Weights of a small GPT-style language model, trained from scratch on English Wikipedia: rotary positions.
MLP neurons of a small language model. Each row is named by its layer, matrix (gate and up: input weights) and neuron, and shows model dimensions 32-127. Each number is 500 + 25 x the weight over its row's rms, rounded and kept within 0 to 999. Numbers have three digits each. A neuron's up and down rows have the sign that makes its largest values positive.
Before each neuron's rows, "fires on" lists the tokens most often at its 100 highest values on Wikipedia text that the model never trained on.

fires on: "played ", "known ", "ed ", "ing ", "used ", "play "
L7.gate1003:430523485502522471514492530499528557515478460499509530552501516486503507480483468514471513511516475513497535534472468532523521502521461478480517492511490484510501434471498519475530524483506507559521517537530502468518512554518464473549515571459477531477526486496499512481490459504482471531
L7.up1003:503495508478507537513503519514515529544512512523497512519526517532501514505507495560463523506469484499497610498451492504541523537495455457540454499475511467544502476442451489469507514486500522507520508492505532469516493508515488456528508529475494507529502424523524520522520520516490478516

fires on: "6", "5", "| ", "5 ", "2", "8"
L4.gate86:481525510422497486491513521509491484474517495487528494488458485472529505522489537504498526451506522489455463498454507483505526526503486515508559511517508527515452481505485524487480497523483476510491486473508512500473493490487466459487468471519490511495452528496479495478502500486471485498
L4.up86:479538484444498537482471501479452461515506547532515485484466492485486511510501520494508498489492464551511466487487536497485534495481475474537492507495450533484521481472477480519463519508500516476484542482550508539513458511504480471452457472416495555486517504497480509473498500521518517489

fires on: "Bar", "not", "oc", "fur", "spec", "sig"
L3.gate373:495549561520509499559552490479524458468499538511539493515501469471523476518472495515475573464442499484512490504489531510482501479503514490500495503513506551477522495539475532493511475489492449534514482527476509502478491464514438494498518547515500480495495498483534491520493504489514472467
L3.up373:466490509474489530528495453552519462526538477546493498477513493505470482497478488500498509473485520513495497494504501523513483506491517541501457456504522472490467540513491482506502470513514525498530498460505509484507498538496478528504514535532470488555451489449527450492438530532513517498

fires on: "par", "mov", "j", "ov", "v", "ev"
L5.gate211:449521546516502481451482559525472527497482459507493497440483514535464490486544519480500518527485496485506497489519487513487490513444500484521474511489459449503518525464502507512497535448481463497451492501497496513530500492463522518494524481522489513542478508490464474518481498525496537536
L5.up211:528498513493506487513503489511516475481506492521523465523525512506519474513490508505497483468482496494466472500461499486473544530468512482489436496503464539482498514519557523497471485528484508457509528536464513533494502492506560501528490491446464497488460451487483496491507507514486491499

fires on: "coun", "Coun", "ain", "Russi", "ab"
L3.gate1114:513490537525457484496467513482461480513516514490538549456542499488505541501479496466484583517518517470524459468511445501552532507434522448524485526484466512510507488496494525445497482502470536518491537525540561462497490525521500493536539531557470480495555502503480516478532497488472520481
L3.up1114:489506487482494473550428516465515524498509521523478462501518485486488513524551507534528457545515504437419515484510495509500515511496492490489503490508475506496508538541480519466446495497472496455498449559497496512507483506480522516544498486491456540529516465480539504498450469538501492482

fires on: "Ed", "d", "on", "nov", "Nov", "ap"
L3.gate891:490513476496471538511524479510518494513476447481544479464513498515527475493541542516463512496489520491530520454471514518470507556522480508492522523451496513476504492499475547481504462493504584482517508474516470455503533533520495529505532480527528504511520471492508527447582517503501474477
L3.up891:490496507530483487483456549501471479470520489457494501512509500531512460499505490459523437500485506475534497526516504532505510496517506541483499482493505524471482463502505503486485479504515496507504545542501464501476486469473484539526484506502507507513503466513478518488460497519473538531

fires on: "\" ", "a ", "A ", "I"
L4.gate782:519465544526508482559519514491516493486488537509522467464494490486461482480526553496483513454468517475498482509488500467520476490476484519510507501479528513470480486483512494550509521506496491506463436468487488536477488509484504508531513504501547497513492458486510437491480462497504519478
L4.up782:484478487483494502516477496491502518517498486500463552453484473536551499486501490511477488532511508505472519509479525518503465477442525527504519501517478493520475410503488493476469500506478513524550490534501509509496500494537507444501483512558522495540521494494535479492505509466518508524

fires on: "em", "ol", "eg", "i", "star"
L3.gate565:486516495477476521447528498501486478498505482517522534495522512464455519477478500457490505526494495484503503482472485517547536539494461500498504537495496461519527530483504509499528474504486512461492524469512475461473491549538504539532536440495481481541527467497508478555516516506533517528
L3.up565:520439512532476478504485535560505477464528491539494486484509506495455468558484514464490521533535512486496525481466538543497505520530477450538480510507446500491491507525487505484533500467499495529528494508535491479538502482504509492494502467489521498462492511480505496475506473481508516473

fires on: "feat", "t", "ext", "peri", "ten", "at"
L7.gate150:470527522552483466488525536500499518504455569478528513497496505517494494509527492484496479506582553483511494489510492485540534444438531509511488470492533479510506481563501500457524557436493469507472522487521510531507499480511487507535498503520474483506471539514496528514514533510522461481
L7.up150:517480481497490469466496537469471510509472487494504470495514508482477494437474466503539498532490490474511535511505512488511514531492497496547481531501501527511511463531508512493476540468506501491530460466500505528560525502453496472538518512491478465488511475504529541493468506520539517536

fires on: "played ", "ing ", "held ", "won ", "play ", "home "
L4.gate1037:480547524442476531530470514488530461490459504549518475463501490503474485469510491460417535512493505482488543528506451468498490469521507497529528473522486460505467520452488505511492520506499513537519508504497478474491463512536449463485477500479454572501516493493522505484522514482488490478
L4.up1037:513492518500494546516518502508477520529478498529496494544518464492501507485493505489502505490490542482507526481454435523507470527499525469516501495471504472495475488454489463509501520515491475533568535464568493485504504502484523509518458508521455515510484494493522542473483518461494505516

fires on: "\n", "|", "p"
L4.gate595:502505526518486519462496505510470522496530483472472535502513512580481497532554481499517464496514494520514490457512522478513500466535507516536499481504499488478472493515510501445506508499473464511486487480474511489478500480488485520544488516502485483442524486457522499512440494457489482548
L4.up595:495550526489532513508500456478492463489535482497462535561512479494500479481501507538494445454522473479520491504523503457517513492482504507471468467507507469491510514536504498594531490514526489500552503496478520562461503517496517523476487496560461505500519492470540500475529484544493536529

fires on: "ex", "p", "ic", "p ", "anti"
L4.gate61:520464524526504459505499552498479534546507536514471519546486510497487501544493491533507518512507513521483496477490485479514515514553466505479479511521478499489471507525515507486461501517530494513534463474487515488494469541571506485541456524470508513471493520498502517537452506510487502502
L4.up61:500540505485518511509486497537486505524467529501438485503521503519497546525500519525494477498491545501482453480498483449482517508509470474511501481526496457527503505495484479476562524496538496527493528513472510486465477530503494510485465497503463478516515528469485491499523514532528548505